{"hidden_size": 384, "intermediate_size": 1024, "init_std_qkv": 0.0274, "init_std_up": 0.0274, "learning_rate": 0.0075, "decay_shape": "linear", "max_steps": 6829}
MLP neurons of a small language model. Each row is named by its layer, matrix (gate and up: input weights; down: output weights) and neuron, and shows model dimensions 272-367. Each number is 200 + 40 x the weight over its row's rms, rounded and kept within 0 to 999. A neuron's up and down rows have the sign that makes its largest values positive.
After each neuron's rows, "fires on" lists the tokens most often at its 100 highest values on Wikipedia text that the model never trained on.

L3.gate552,245,158,220,190,270,210,174,254,202,227,208,158,201,219,311,212,172,195,223,188,148,199,205,300,182,210,254,234,160,152,202,129,186,170,261,221,218,209,162,204,191,282,189,212,161,130,240,163,164,159,188,177,260,278,136,199,185,158,278,156,207,292,213,234,197,187,132,304,215,210,196,146,242,243,184,228,217,178,275,178,170,179,149,217,149,245,231,178,155,238,207,163,231,160,228,193
L3.up552,266,184,235,232,119,124,141,219,246,199,243,220,169,200,189,193,173,159,192,233,242,250,200,205,167,209,237,171,158,175,269,164,244,189,207,200,211,106,170,123,237,232,174,263,121,172,179,236,227,233,186,201,213,270,266,212,178,217,230,172,162,226,167,222,145,212,226,222,150,234,283,194,210,256,190,186,178,227,236,85,199,123,254,166,223,226,174,189,199,140,185,144,231,185,190,280
L3.down552,183,199,188,206,228,169,213,229,201,244,150,182,194,170,251,212,192,165,222,199,147,240,148,254,197,220,195,202,193,146,209,200,228,206,167,285,203,111,159,154,178,238,171,175,124,154,169,120,204,189,203,160,236,269,241,220,231,208,211,169,168,226,194,195,207,165,220,210,191,270,193,231,163,217,191,183,176,183,185,175,212,221,159,218,321,197,245,142,185,177,276,268,242,223,215,154
fires on: ".", " ass", " =", " $", "====", "rat"

L5.gate114,272,155,243,145,187,247,305,155,174,190,202,157,261,220,189,270,204,187,214,214,203,123,224,183,207,265,128,171,205,148,213,279,133,145,215,245,244,308,190,252,177,165,194,193,212,227,227,238,277,250,241,178,173,181,207,213,215,158,176,176,188,190,220,171,179,258,212,243,223,235,236,180,239,166,189,173,221,207,179,258,223,213,192,193,170,230,226,173,212,282,262,156,226,221,243,275
L5.up114,215,76,222,223,241,211,175,121,197,224,228,166,166,172,168,208,211,166,154,242,145,170,228,257,191,207,180,255,206,211,191,222,159,223,169,249,260,224,234,197,182,194,223,248,218,196,174,173,254,197,231,187,280,180,168,177,265,166,171,241,224,128,218,206,184,229,220,141,169,120,268,177,167,210,219,227,212,266,187,162,180,180,197,177,158,262,177,139,193,269,196,162,201,222,161,210
L5.down114,249,241,178,141,153,127,288,209,193,213,204,199,262,247,236,252,144,174,187,229,189,271,181,154,223,262,96,177,196,88,248,168,253,172,137,253,168,126,182,190,178,139,143,198,157,157,265,182,223,218,182,216,271,222,105,167,159,96,205,264,158,165,172,245,200,233,262,196,184,233,210,211,263,212,202,186,175,173,144,236,226,190,165,167,224,242,208,223,241,129,215,228,177,212,277,217
fires on: " it", " them", " him", " us", " Me", "ly"

L7.gate502,188,239,174,229,156,250,168,224,273,193,161,287,213,203,246,251,198,193,186,221,215,106,281,234,140,192,165,174,202,208,277,176,239,215,184,156,190,188,197,241,179,168,192,233,137,243,161,283,251,231,227,188,251,208,239,228,202,231,208,218,257,210,175,205,127,248,136,145,224,203,201,206,218,173,171,231,297,290,202,84,225,133,260,243,228,218,130,195,263,153,283,160,193,132,182,262
L7.up502,246,176,181,147,196,302,252,189,197,186,255,203,132,202,257,221,176,168,153,261,208,211,181,164,145,236,199,202,174,262,244,196,168,226,166,216,222,182,114,157,177,203,229,164,206,184,128,226,221,208,229,216,159,265,218,194,215,206,257,146,245,184,183,259,166,187,193,158,246,163,196,245,239,166,158,225,235,179,156,225,218,204,221,213,139,210,291,229,126,204,234,221,268,211,260,285
L7.down502,219,176,226,175,129,261,214,186,146,276,128,88,112,113,189,176,172,247,228,198,192,142,204,127,202,150,180,203,198,283,212,168,138,215,184,189,208,246,184,207,162,115,251,262,206,267,200,182,227,276,158,198,212,179,205,198,151,206,198,123,202,239,212,242,145,206,228,214,238,275,147,210,121,177,197,195,191,140,163,209,211,204,196,209,258,189,251,209,127,225,206,275,265,183,215,192
fires on: " an", " V", " v", " r", " R", " An"

L6.gate731,238,231,127,229,191,199,142,116,210,191,221,190,140,173,128,237,196,180,181,249,214,228,154,202,205,237,144,194,146,249,125,161,243,234,155,245,189,178,236,210,328,184,289,115,228,214,247,196,206,219,211,136,241,178,233,222,188,142,170,194,172,294,212,179,193,193,234,190,203,242,238,314,191,248,233,253,187,180,276,220,151,250,197,204,191,166,199,201,264,165,221,241,165,186,200,230
L6.up731,238,195,131,261,194,135,170,144,221,164,165,184,257,176,185,231,178,243,206,196,193,252,212,171,217,211,137,202,158,316,113,206,159,235,136,209,220,228,245,236,213,215,244,160,130,128,203,175,183,225,165,181,244,162,160,222,180,172,177,124,161,210,168,235,228,225,315,145,187,187,185,277,190,214,151,225,170,231,223,188,241,225,222,144,200,240,240,163,296,133,219,151,221,212,271,222
L6.down731,100,185,190,253,147,239,119,240,304,151,160,264,221,249,165,150,214,276,196,274,193,215,203,229,207,172,260,168,210,206,165,69,230,194,270,152,171,217,170,221,167,225,215,167,180,213,195,214,121,183,149,173,186,244,165,189,210,196,248,154,250,215,181,209,184,233,162,142,169,203,163,209,177,211,149,214,310,217,239,181,209,200,266,282,165,272,204,126,212,181,182,223,209,221,144,209
fires on: " of", ":", "ing", "s", "ed", "ook"

L4.gate994,207,231,254,261,228,202,169,193,192,223,259,244,205,235,173,194,185,258,210,94,114,234,233,258,177,199,190,214,185,229,147,160,247,240,152,236,155,162,207,201,245,169,104,205,234,147,132,274,178,174,219,143,207,196,177,134,160,241,260,181,170,239,226,173,207,243,204,196,212,222,154,169,263,208,251,213,272,184,206,154,170,199,172,186,257,157,269,257,243,160,192,205,173,150,217,245
L4.up994,197,268,224,257,246,228,179,169,196,277,227,238,226,210,152,218,137,192,172,221,220,222,219,186,212,190,196,190,198,205,261,193,191,255,176,292,221,118,176,213,208,110,241,201,165,223,145,177,146,175,167,198,217,179,282,175,263,139,187,256,255,180,161,193,257,154,268,262,240,238,147,265,268,235,184,166,218,254,140,186,189,206,198,217,227,236,248,213,239,214,189,166,141,187,210,174
L4.down994,109,206,133,165,238,195,173,295,138,234,259,244,169,211,196,211,251,245,208,154,177,184,177,163,169,170,226,227,190,231,234,168,191,180,241,211,155,115,193,201,113,303,254,125,185,185,156,257,115,214,163,159,152,152,313,207,123,184,215,260,173,151,133,278,177,151,197,259,211,152,201,254,215,155,154,197,171,150,191,265,189,189,245,184,164,185,201,204,210,230,239,195,237,191,150,224
fires on: " and", "re", "me", ":", "ation", "ant"

L7.gate568,160,228,167,202,129,165,169,211,178,246,183,186,194,223,203,166,129,272,200,262,151,180,277,115,257,178,207,222,176,202,147,167,203,269,156,226,224,249,225,222,121,129,137,136,198,232,240,247,219,272,249,172,222,253,247,210,175,231,227,151,251,168,222,180,240,226,146,289,153,213,201,204,132,151,206,200,206,226,250,122,158,224,195,146,248,269,198,164,238,168,241,218,177,203,230,210
L7.up568,222,160,162,229,217,193,198,203,165,216,168,246,250,248,243,136,222,228,203,215,172,223,210,111,214,191,197,194,258,134,223,220,217,210,181,175,256,216,154,212,119,277,206,230,214,190,265,220,142,273,169,245,191,121,172,214,284,182,237,157,131,248,215,203,177,179,183,208,221,195,271,246,183,183,169,172,185,194,210,189,124,182,193,235,130,208,129,237,161,258,222,211,254,218,229,232
L7.down568,258,173,247,254,252,174,212,244,217,161,217,148,213,246,271,152,279,149,156,163,180,199,235,173,140,225,153,122,122,160,218,242,222,234,220,217,198,199,170,265,178,230,197,208,289,193,206,192,152,177,212,166,198,276,271,231,206,229,176,186,230,191,161,209,172,243,198,232,245,284,112,300,190,147,227,188,206,266,205,213,149,161,264,224,178,204,194,201,224,185,246,197,238,163,252,127
fires on: " of", ":", " in"

L6.gate631,168,199,185,199,253,83,163,163,195,308,203,206,186,196,217,219,269,165,137,139,203,222,190,170,210,148,149,221,220,192,115,263,216,177,205,193,152,169,157,173,253,211,101,208,190,217,226,230,177,107,259,160,280,216,213,179,158,262,255,170,222,225,227,178,176,291,166,181,209,177,206,173,149,190,164,113,248,142,196,167,187,196,157,194,191,184,179,153,215,161,226,252,182,177,179,182
L6.up631,197,242,194,185,277,199,266,218,167,224,153,227,119,164,203,215,183,260,228,208,271,180,218,177,132,201,244,205,153,221,202,277,163,184,170,242,154,204,204,186,129,215,222,197,216,237,172,246,185,212,270,187,193,178,226,205,198,211,149,138,180,210,242,198,201,197,196,155,288,243,144,215,142,148,145,232,184,178,235,257,155,179,199,175,149,260,205,139,206,196,193,155,225,173,240,165
L6.down631,105,225,112,192,213,217,162,217,176,218,260,200,286,225,203,203,236,141,227,212,213,175,186,119,133,262,152,122,239,198,219,160,246,149,226,206,198,209,209,209,173,287,201,159,167,209,170,131,223,216,150,284,173,226,168,144,241,138,217,211,256,187,169,165,172,152,237,179,136,258,194,197,290,188,197,218,244,117,228,215,186,181,228,236,201,190,232,222,128,200,204,223,192,185,179,213
fires on: " of", " by", " to", " j", " for", " former"

L5.gate174,213,263,260,209,195,151,174,268,229,242,185,241,340,212,173,256,247,215,216,219,108,296,286,252,166,207,228,243,132,171,149,208,181,186,156,171,157,339,170,225,195,218,188,168,164,179,197,213,230,175,196,166,191,239,199,201,212,216,201,225,118,205,232,194,76,213,140,185,307,135,231,214,183,180,161,161,165,152,204,172,202,214,208,217,179,237,212,182,225,126,249,203,253,128,204,209
L5.up174,254,202,180,191,109,194,156,266,233,146,242,236,187,147,151,249,178,210,171,205,201,234,204,232,187,127,206,190,127,194,187,176,234,252,194,198,209,219,181,263,255,179,231,255,143,147,182,193,147,162,239,185,235,240,230,254,185,256,238,120,193,247,239,118,149,186,182,94,191,148,242,223,242,218,90,166,137,205,168,199,220,135,139,166,170,248,174,189,134,135,161,202,226,224,155,232
L5.down174,187,195,246,249,278,220,233,170,214,177,115,220,243,195,201,198,230,202,185,148,167,200,196,167,214,200,148,187,216,196,226,248,151,234,265,251,232,175,201,245,154,122,172,215,157,223,221,222,201,192,145,211,231,219,263,237,184,187,157,162,169,228,158,239,166,137,220,267,218,179,269,262,193,136,294,214,199,279,207,173,174,154,193,193,207,149,229,167,206,182,175,218,205,162,171,122
fires on: ".", "1", " $", "4", "6"

L5.gate86,162,140,221,166,233,236,183,224,180,193,247,136,174,262,159,169,235,150,154,242,153,250,139,256,151,166,161,222,215,207,202,252,247,164,163,161,212,154,206,208,155,165,198,207,191,88,249,145,190,157,211,184,221,195,160,171,187,197,153,248,207,192,191,131,183,200,210,240,217,199,226,210,223,247,156,233,251,217,190,179,232,243,124,220,214,179,207,251,229,272,213,177,179,125,180,143
L5.up86,136,235,209,263,158,169,87,229,219,221,166,164,202,268,281,241,218,220,232,242,181,266,231,131,262,146,224,144,224,213,219,219,207,264,203,186,217,184,164,167,222,234,214,242,189,220,231,227,194,231,121,137,257,230,168,271,195,245,247,197,227,234,228,229,113,221,163,231,195,206,217,150,133,256,203,140,175,167,196,209,201,225,263,251,191,274,234,142,182,228,145,197,143,177,247,150
L5.down86,197,166,200,243,256,109,225,139,209,200,133,227,115,226,228,179,263,143,223,265,110,208,201,192,193,234,226,196,180,190,187,259,234,213,191,202,225,189,170,155,216,152,131,255,241,261,282,217,242,141,197,214,193,204,165,228,247,202,196,168,189,203,212,219,162,182,218,179,260,191,162,171,212,231,240,180,254,187,172,170,277,205,164,286,216,230,237,281,152,238,238,195,211,136,212,153
fires on: " and", ",", ":", " or", "ly"

L5.gate821,202,217,214,228,194,196,167,179,205,177,232,217,165,188,212,221,183,116,94,215,211,240,299,238,196,219,132,190,183,210,216,167,209,189,199,147,201,201,197,168,271,185,321,167,282,190,190,189,292,177,152,210,159,257,170,205,278,198,193,284,215,258,236,153,114,293,190,142,208,208,206,236,259,213,157,219,226,130,166,193,237,295,246,205,263,149,206,219,204,131,153,217,165,161,214,268
L5.up821,201,210,210,191,158,202,203,190,232,167,195,223,147,264,260,164,197,237,141,229,154,175,159,215,182,256,194,210,184,138,187,222,265,150,211,197,197,239,157,91,307,170,257,210,235,233,258,186,168,222,211,212,237,229,121,200,209,221,203,180,211,212,151,172,163,203,254,178,223,275,206,236,273,248,182,193,180,152,199,242,162,210,162,167,270,225,171,200,200,148,178,204,112,234,133,208
L5.down821,189,227,230,246,222,208,175,179,150,178,199,226,110,151,206,236,171,204,250,157,197,146,193,190,187,188,176,194,209,224,135,232,159,177,152,222,285,254,209,248,137,158,125,156,177,219,223,196,151,213,196,222,213,182,198,150,210,243,122,170,160,207,208,153,205,237,211,180,251,230,231,242,196,226,152,209,183,167,154,244,218,184,173,185,238,196,242,254,191,133,214,83,193,253,195,183
fires on: " in", " of", " Qu"

L3.gate976,230,221,155,221,185,273,206,149,179,201,260,207,173,192,194,180,163,158,158,211,228,168,151,221,245,135,187,239,165,193,104,226,168,187,242,247,215,190,196,129,249,117,224,178,190,113,159,199,231,152,211,192,235,179,225,164,259,202,167,213,243,176,203,194,239,175,188,193,177,158,192,197,221,178,173,177,188,207,247,193,177,228,286,188,201,210,161,189,231,161,252,223,213,208,202,228
L3.up976,254,191,149,173,204,139,140,175,85,153,197,236,198,211,240,242,205,257,205,232,217,197,170,176,211,203,183,197,231,243,183,210,183,149,163,204,200,211,163,235,189,85,214,170,292,215,218,162,188,180,207,231,188,187,270,238,264,149,214,235,226,164,164,165,205,223,247,203,210,194,242,119,256,236,255,203,211,178,220,218,189,183,286,201,207,241,219,211,214,140,196,169,201,256,120,178
L3.down976,273,301,172,157,193,146,243,188,189,204,279,240,248,191,194,189,176,211,159,197,189,127,204,197,231,194,221,202,187,238,202,163,251,198,141,179,211,262,207,251,215,211,134,181,256,179,266,220,164,320,212,249,189,198,262,222,268,197,143,259,200,256,219,165,115,196,210,217,242,216,243,168,202,215,251,246,190,212,202,142,194,205,212,174,255,258,242,207,160,173,217,149,199,221,243,188
fires on: ":", ";", "-", "ar", "l"

L5.gate128,237,224,185,197,243,201,240,286,219,206,157,267,256,222,241,205,197,199,162,263,248,201,189,267,243,236,213,159,252,206,236,138,270,216,264,255,187,284,175,173,172,177,195,286,176,176,208,260,257,148,222,207,210,190,155,169,266,195,192,218,203,142,287,183,173,260,236,205,215,158,207,248,197,275,141,149,152,154,202,222,228,228,152,253,195,180,181,211,212,185,209,173,193,129,216,177
L5.up128,211,167,177,148,227,182,201,197,162,251,68,259,155,225,220,174,233,216,243,223,199,149,233,221,194,163,213,168,264,237,235,171,233,258,164,209,202,250,220,232,242,172,224,229,224,219,170,155,201,203,281,219,281,212,182,168,149,154,191,199,110,207,203,215,211,212,182,179,232,177,164,141,278,174,164,231,151,143,128,235,225,270,224,201,181,220,149,197,177,181,160,156,203,274,265,247
L5.down128,153,202,191,167,166,237,205,149,145,199,189,241,248,143,255,215,144,274,210,188,213,181,226,263,210,204,202,201,237,211,242,278,196,169,253,229,190,189,287,113,181,206,199,207,240,180,256,216,262,219,294,181,230,76,87,190,142,177,146,234,160,228,205,203,183,169,186,158,220,209,202,163,306,196,177,251,213,171,119,183,202,199,181,239,215,173,246,220,168,225,184,180,203,196,225,244
fires on: " not", " pass", "ot", " Not", "us"

L3.gate9,275,236,132,276,206,157,226,212,205,222,201,151,212,160,268,154,241,211,116,203,212,198,187,146,256,205,139,159,200,226,113,184,248,199,125,259,130,190,224,216,246,248,220,209,129,210,206,241,238,183,142,200,200,141,185,206,217,204,210,170,234,260,169,123,228,215,195,185,249,208,210,186,195,176,192,185,174,188,172,158,211,232,196,132,194,273,203,186,237,166,191,180,150,165,209,252
L3.up9,232,255,135,185,197,143,160,159,238,225,180,193,215,247,207,205,306,250,178,198,242,230,205,139,177,237,137,137,114,193,143,144,246,161,189,205,242,188,140,302,233,202,223,91,256,222,190,225,256,209,215,82,80,166,162,216,175,237,195,181,166,207,198,204,232,187,230,185,213,244,178,221,212,209,232,227,166,262,200,233,243,172,200,176,194,222,151,167,228,210,178,239,241,189,224,268
L3.down9,161,157,237,249,186,128,125,233,144,213,221,230,145,219,221,259,243,151,157,231,236,208,119,200,225,244,153,212,184,207,254,232,187,256,142,205,258,364,203,221,216,224,226,159,199,193,188,168,183,177,101,159,219,132,262,233,241,241,202,164,221,228,167,190,253,214,186,165,189,311,273,208,214,193,189,156,276,184,187,219,213,179,228,174,211,148,151,168,183,286,193,240,251,251,181,249
fires on: " of", "ing", "or", " in", " to"

L6.gate302,285,275,173,226,221,172,188,189,194,209,160,110,175,162,211,172,154,184,227,209,149,169,206,178,191,120,191,166,184,228,258,279,194,221,201,183,168,176,259,195,161,188,235,177,228,272,167,232,250,196,184,211,180,158,182,159,213,188,212,210,299,157,192,200,219,201,180,207,173,252,214,81,177,235,155,290,194,202,143,221,209,175,111,178,195,192,184,191,194,123,153,237,146,212,140,211
L6.up302,149,229,259,212,221,208,174,163,217,165,192,230,230,244,162,223,136,179,250,97,186,185,281,226,82,252,217,226,140,168,80,195,244,298,195,201,176,163,180,270,170,210,199,237,160,168,155,177,174,233,206,199,231,188,119,184,212,209,285,164,172,135,165,189,189,128,194,222,142,141,205,196,198,180,167,238,174,195,282,191,119,233,154,128,208,143,186,195,185,222,239,196,270,192,203,200
L6.down302,264,245,228,269,162,245,229,179,186,187,186,170,172,238,127,189,146,151,190,193,188,172,265,236,223,250,165,192,183,215,232,223,195,267,330,276,187,204,209,137,172,203,220,252,239,151,169,186,179,207,156,144,145,286,216,170,287,201,205,196,213,255,266,110,176,156,225,160,219,177,188,197,255,232,115,230,195,221,253,211,231,253,217,192,203,159,188,225,152,186,247,243,161,175,299,239
fires on: "s", " of", " and", " from", "'", "ittle"

L7.gate991,216,256,208,231,177,233,184,191,178,171,214,238,173,212,106,182,209,270,296,142,193,211,231,180,101,206,240,189,205,212,117,121,188,264,185,194,235,235,203,229,213,255,214,137,166,195,175,262,158,190,195,209,219,181,250,227,147,209,189,212,283,199,188,171,204,203,184,173,208,109,122,240,126,192,179,227,250,178,150,277,186,157,187,145,264,191,143,207,177,119,244,235,227,205,214,201
L7.up991,119,184,191,154,207,201,169,250,174,207,225,216,223,197,224,166,217,210,232,212,215,210,212,157,149,113,187,110,164,189,204,175,194,217,218,188,161,159,177,214,194,238,184,173,199,112,207,219,201,154,233,161,190,160,82,191,234,177,236,151,172,184,287,271,167,211,257,195,209,158,203,208,190,222,163,172,194,213,209,223,161,164,190,187,192,148,148,194,239,228,156,173,140,145,244,229
L7.down991,248,188,175,230,200,199,217,229,277,138,239,185,187,208,172,202,256,214,216,210,126,254,157,143,165,130,186,137,141,204,222,214,181,236,116,143,229,119,255,237,221,191,224,208,153,159,177,181,189,220,243,172,245,208,193,203,198,198,255,237,234,139,142,256,185,191,249,250,215,158,159,219,131,134,230,194,163,138,227,199,176,228,150,243,169,208,141,148,210,226,221,253,203,192,177,199
fires on: " "

L3.gate927,213,181,136,176,128,216,157,260,172,183,201,153,232,210,214,213,163,125,197,165,175,178,63,208,171,182,216,109,175,212,223,174,170,188,240,258,289,153,199,193,230,275,251,257,225,128,247,241,128,182,224,150,173,185,197,176,122,217,199,139,173,143,233,173,193,199,162,106,210,247,257,222,254,187,235,163,208,149,160,245,177,215,249,245,221,175,206,163,240,221,265,282,250,247,224,208
L3.up927,241,200,206,232,196,168,149,177,249,228,217,288,230,125,259,189,269,283,248,232,161,168,241,253,181,176,243,173,221,168,167,233,186,251,211,169,244,236,199,170,153,166,222,210,280,222,134,218,196,140,229,187,272,206,206,208,309,244,200,233,257,227,179,237,187,190,285,165,209,208,260,166,119,177,228,226,190,202,116,141,198,168,207,191,181,275,137,189,138,207,245,234,215,149,203,199
L3.down927,192,195,165,164,181,165,198,263,189,159,224,196,227,253,155,231,252,201,155,162,168,238,167,179,151,161,183,228,194,174,178,201,227,109,180,193,193,197,176,159,124,207,181,195,209,219,87,266,167,242,211,189,180,199,215,165,153,167,133,104,214,204,211,159,233,182,182,215,178,179,212,189,204,215,291,143,202,160,218,187,193,262,232,173,220,251,201,196,153,220,252,224,168,170,243,162
fires on: "st", " for", " to", "ph"

L4.gate180,211,163,175,133,209,207,179,165,175,226,180,132,235,243,244,210,221,189,231,252,179,140,155,176,247,196,195,218,215,180,185,244,173,192,218,253,226,140,270,194,176,199,187,177,226,185,230,189,215,199,236,219,166,150,181,130,177,295,173,202,156,245,168,140,147,210,200,175,291,247,268,216,190,208,238,229,152,186,168,204,258,143,191,154,178,180,163,200,212,303,227,193,238,136,155,259
L4.up180,194,218,216,160,202,183,196,189,194,243,237,162,155,240,278,194,242,179,286,228,170,202,257,299,179,272,170,197,256,135,163,219,199,227,218,271,218,173,215,186,253,201,218,228,254,181,185,162,218,295,152,191,209,189,233,202,241,225,159,169,252,182,214,174,282,284,147,205,261,201,241,240,121,172,208,204,231,220,155,186,239,220,253,216,154,244,211,237,171,144,164,206,142,133,229,166
L4.down180,254,205,222,266,242,143,243,212,163,184,182,263,147,153,88,242,153,190,233,224,208,224,267,227,227,199,148,233,197,221,216,269,206,187,160,209,201,181,210,218,136,214,248,227,151,204,200,234,205,179,159,160,261,151,115,229,243,201,203,240,237,156,139,174,164,212,120,186,223,256,193,167,272,209,276,178,246,192,144,213,202,225,208,197,161,176,164,219,164,219,197,171,261,211,222,215
fires on: " and", ",", " to", "t", " him", " them"

L6.gate819,173,265,164,184,122,225,206,164,143,175,199,130,208,184,149,225,145,264,164,210,200,307,208,238,222,210,250,158,252,133,170,183,173,196,175,233,240,113,165,181,218,236,144,151,227,179,175,221,233,173,234,84,128,192,190,146,202,137,215,214,193,201,195,197,193,236,187,186,173,193,153,222,220,160,149,218,205,211,295,167,194,193,227,169,299,150,129,183,173,91,229,228,169,155,275,234
L6.up819,199,273,170,186,251,139,164,194,178,186,230,206,212,192,236,238,300,202,275,257,197,262,238,207,203,187,215,218,193,164,187,163,176,178,162,228,170,218,140,201,217,141,181,186,235,243,100,219,216,254,192,262,247,196,224,161,229,179,229,207,172,224,199,193,182,220,239,244,175,211,180,176,179,225,208,164,82,181,207,118,190,159,251,180,264,244,213,213,192,223,167,192,141,226,160,251
L6.down819,183,221,197,123,200,135,240,195,207,249,182,246,170,260,293,223,193,144,240,283,276,224,220,183,189,130,248,223,249,227,280,133,157,178,193,168,178,169,198,212,133,214,200,237,230,253,185,198,216,231,232,267,132,205,211,189,195,171,105,286,232,184,220,188,214,215,195,248,137,119,157,141,153,164,167,187,173,151,183,193,181,176,212,234,182,207,152,148,169,216,195,109,197,158,189,199
fires on: " and", ";", "9", ":", "air", " as"

L5.gate471,173,102,243,185,200,228,240,226,214,202,219,210,293,249,243,197,192,192,212,214,131,215,216,194,193,263,206,270,225,240,226,154,263,225,167,193,203,215,107,158,163,250,151,324,177,256,166,209,223,178,237,265,233,151,204,262,123,177,296,200,271,243,217,164,193,193,180,248,252,181,176,161,173,185,109,269,124,231,228,239,199,208,177,183,180,278,148,194,127,246,229,233,215,172,222,211
L5.up471,173,172,179,189,210,219,205,157,149,124,262,251,174,263,215,130,182,183,263,247,161,188,170,185,223,208,155,188,130,229,177,225,177,178,134,188,166,176,182,237,190,213,235,211,188,218,217,276,264,167,174,199,217,173,248,117,222,195,186,192,174,228,214,204,160,173,247,168,248,150,225,139,225,238,177,199,180,177,171,222,237,226,149,130,213,180,161,211,255,247,204,205,227,281,152,300
L5.down471,213,194,151,240,192,295,139,167,163,231,207,181,175,269,254,210,198,150,229,248,242,139,223,168,240,194,165,229,130,140,205,175,183,172,164,194,157,221,209,150,205,166,227,216,247,271,243,269,301,230,130,230,199,209,165,208,156,185,162,198,246,239,192,178,218,148,267,136,270,159,215,137,192,168,233,221,120,224,168,159,253,190,219,222,235,215,190,163,221,235,193,224,154,158,163,238
fires on: "h", "on", "am", "if", "el", "ear"

L7.gate1012,257,206,168,301,167,175,233,207,238,218,197,165,201,164,149,175,174,230,184,250,173,208,225,222,154,217,201,190,206,159,267,203,180,290,186,204,193,190,211,201,216,205,275,227,283,240,230,234,335,245,185,191,227,224,184,145,186,196,202,255,162,228,222,135,112,181,158,231,215,195,169,169,204,245,135,201,272,128,140,200,240,210,177,198,161,185,206,207,210,178,209,138,167,205,178,210
L7.up1012,252,196,161,192,247,217,268,229,170,177,230,179,233,185,221,218,214,136,204,198,204,110,125,159,157,155,219,248,179,246,163,135,169,144,186,180,229,280,162,238,152,164,204,231,210,218,202,202,210,222,166,201,128,178,175,209,212,185,172,189,242,187,106,245,187,194,242,151,138,110,177,256,179,188,137,245,137,201,183,188,272,204,226,209,163,244,200,239,153,166,155,264,265,194,145,157
L7.down1012,195,218,165,282,200,226,260,144,146,192,141,178,143,152,222,138,177,211,163,156,216,224,249,147,270,152,205,264,208,184,170,216,183,206,220,161,250,216,128,187,137,190,254,243,237,180,233,136,271,190,248,177,204,203,187,250,154,102,178,240,174,279,195,218,141,206,196,182,162,135,226,194,243,208,205,224,219,226,176,250,266,197,237,231,229,279,192,180,175,193,231,182,291,173,156,176
fires on: " an", " An"

L4.gate550,283,204,235,241,196,211,166,261,117,206,221,123,185,226,199,147,232,256,185,227,261,142,176,140,238,205,191,161,161,192,206,195,225,201,235,201,178,229,248,250,157,172,147,146,237,201,161,190,271,154,163,233,162,229,243,201,206,217,224,147,268,223,212,170,216,265,156,208,131,174,250,170,199,228,183,284,225,224,187,190,136,197,171,158,231,133,184,159,137,189,219,270,196,168,213,160
L4.up550,258,199,174,205,201,194,216,199,139,243,248,141,227,238,160,228,224,144,186,232,192,204,205,155,221,176,233,165,140,191,237,240,195,222,243,220,225,182,225,192,221,211,198,191,146,121,190,133,175,192,164,179,174,119,169,181,266,244,237,156,150,151,239,159,177,245,198,212,210,188,191,168,180,162,187,111,211,212,249,150,170,172,124,157,251,176,226,225,162,176,258,188,254,217,145,260
L4.down550,248,220,195,199,211,178,188,222,108,224,164,239,181,146,235,194,254,204,160,234,230,138,219,201,172,181,204,263,134,235,191,214,209,153,184,245,133,189,173,230,196,155,148,281,294,187,174,117,188,170,201,188,150,182,208,265,205,113,217,229,296,215,213,207,168,145,289,140,136,186,211,231,192,226,140,193,226,227,234,185,178,174,124,182,145,217,237,111,144,182,261,261,239,159,242,255
fires on: " in", "s", " of", "ing", " made", " on"

L4.gate929,165,198,102,204,140,189,145,257,180,190,216,247,171,200,152,237,171,200,235,169,128,242,253,198,200,128,224,263,191,199,208,238,208,193,202,193,141,253,259,184,184,285,165,209,256,227,110,258,214,223,164,222,184,252,258,150,206,204,238,119,248,205,174,178,183,157,168,187,246,177,114,223,189,190,125,145,204,194,190,182,208,263,245,182,205,186,203,174,195,198,206,295,231,207,173,200
L4.up929,243,209,148,233,214,152,149,203,174,243,261,92,210,237,240,190,154,174,175,225,235,209,226,214,141,205,270,226,168,180,159,227,155,176,196,207,178,203,232,225,216,266,238,217,306,236,236,230,199,186,245,138,197,234,166,288,223,231,231,218,218,217,190,133,125,212,167,214,232,247,196,234,196,219,215,206,160,153,247,213,248,179,181,165,182,216,200,138,320,150,177,119,169,208,175,152
L4.down929,75,231,136,162,155,192,147,251,160,268,172,211,152,146,180,260,202,164,211,194,199,147,254,141,237,173,213,200,191,203,189,194,228,102,187,153,175,147,168,183,210,165,187,213,211,268,203,135,190,174,184,181,200,259,211,183,199,129,181,101,182,259,146,241,216,120,205,252,217,194,204,258,224,246,180,196,195,216,155,217,229,177,228,166,180,310,172,178,214,207,191,241,238,176,245,184
fires on: " of", "ing", " as", " than", " by", " find"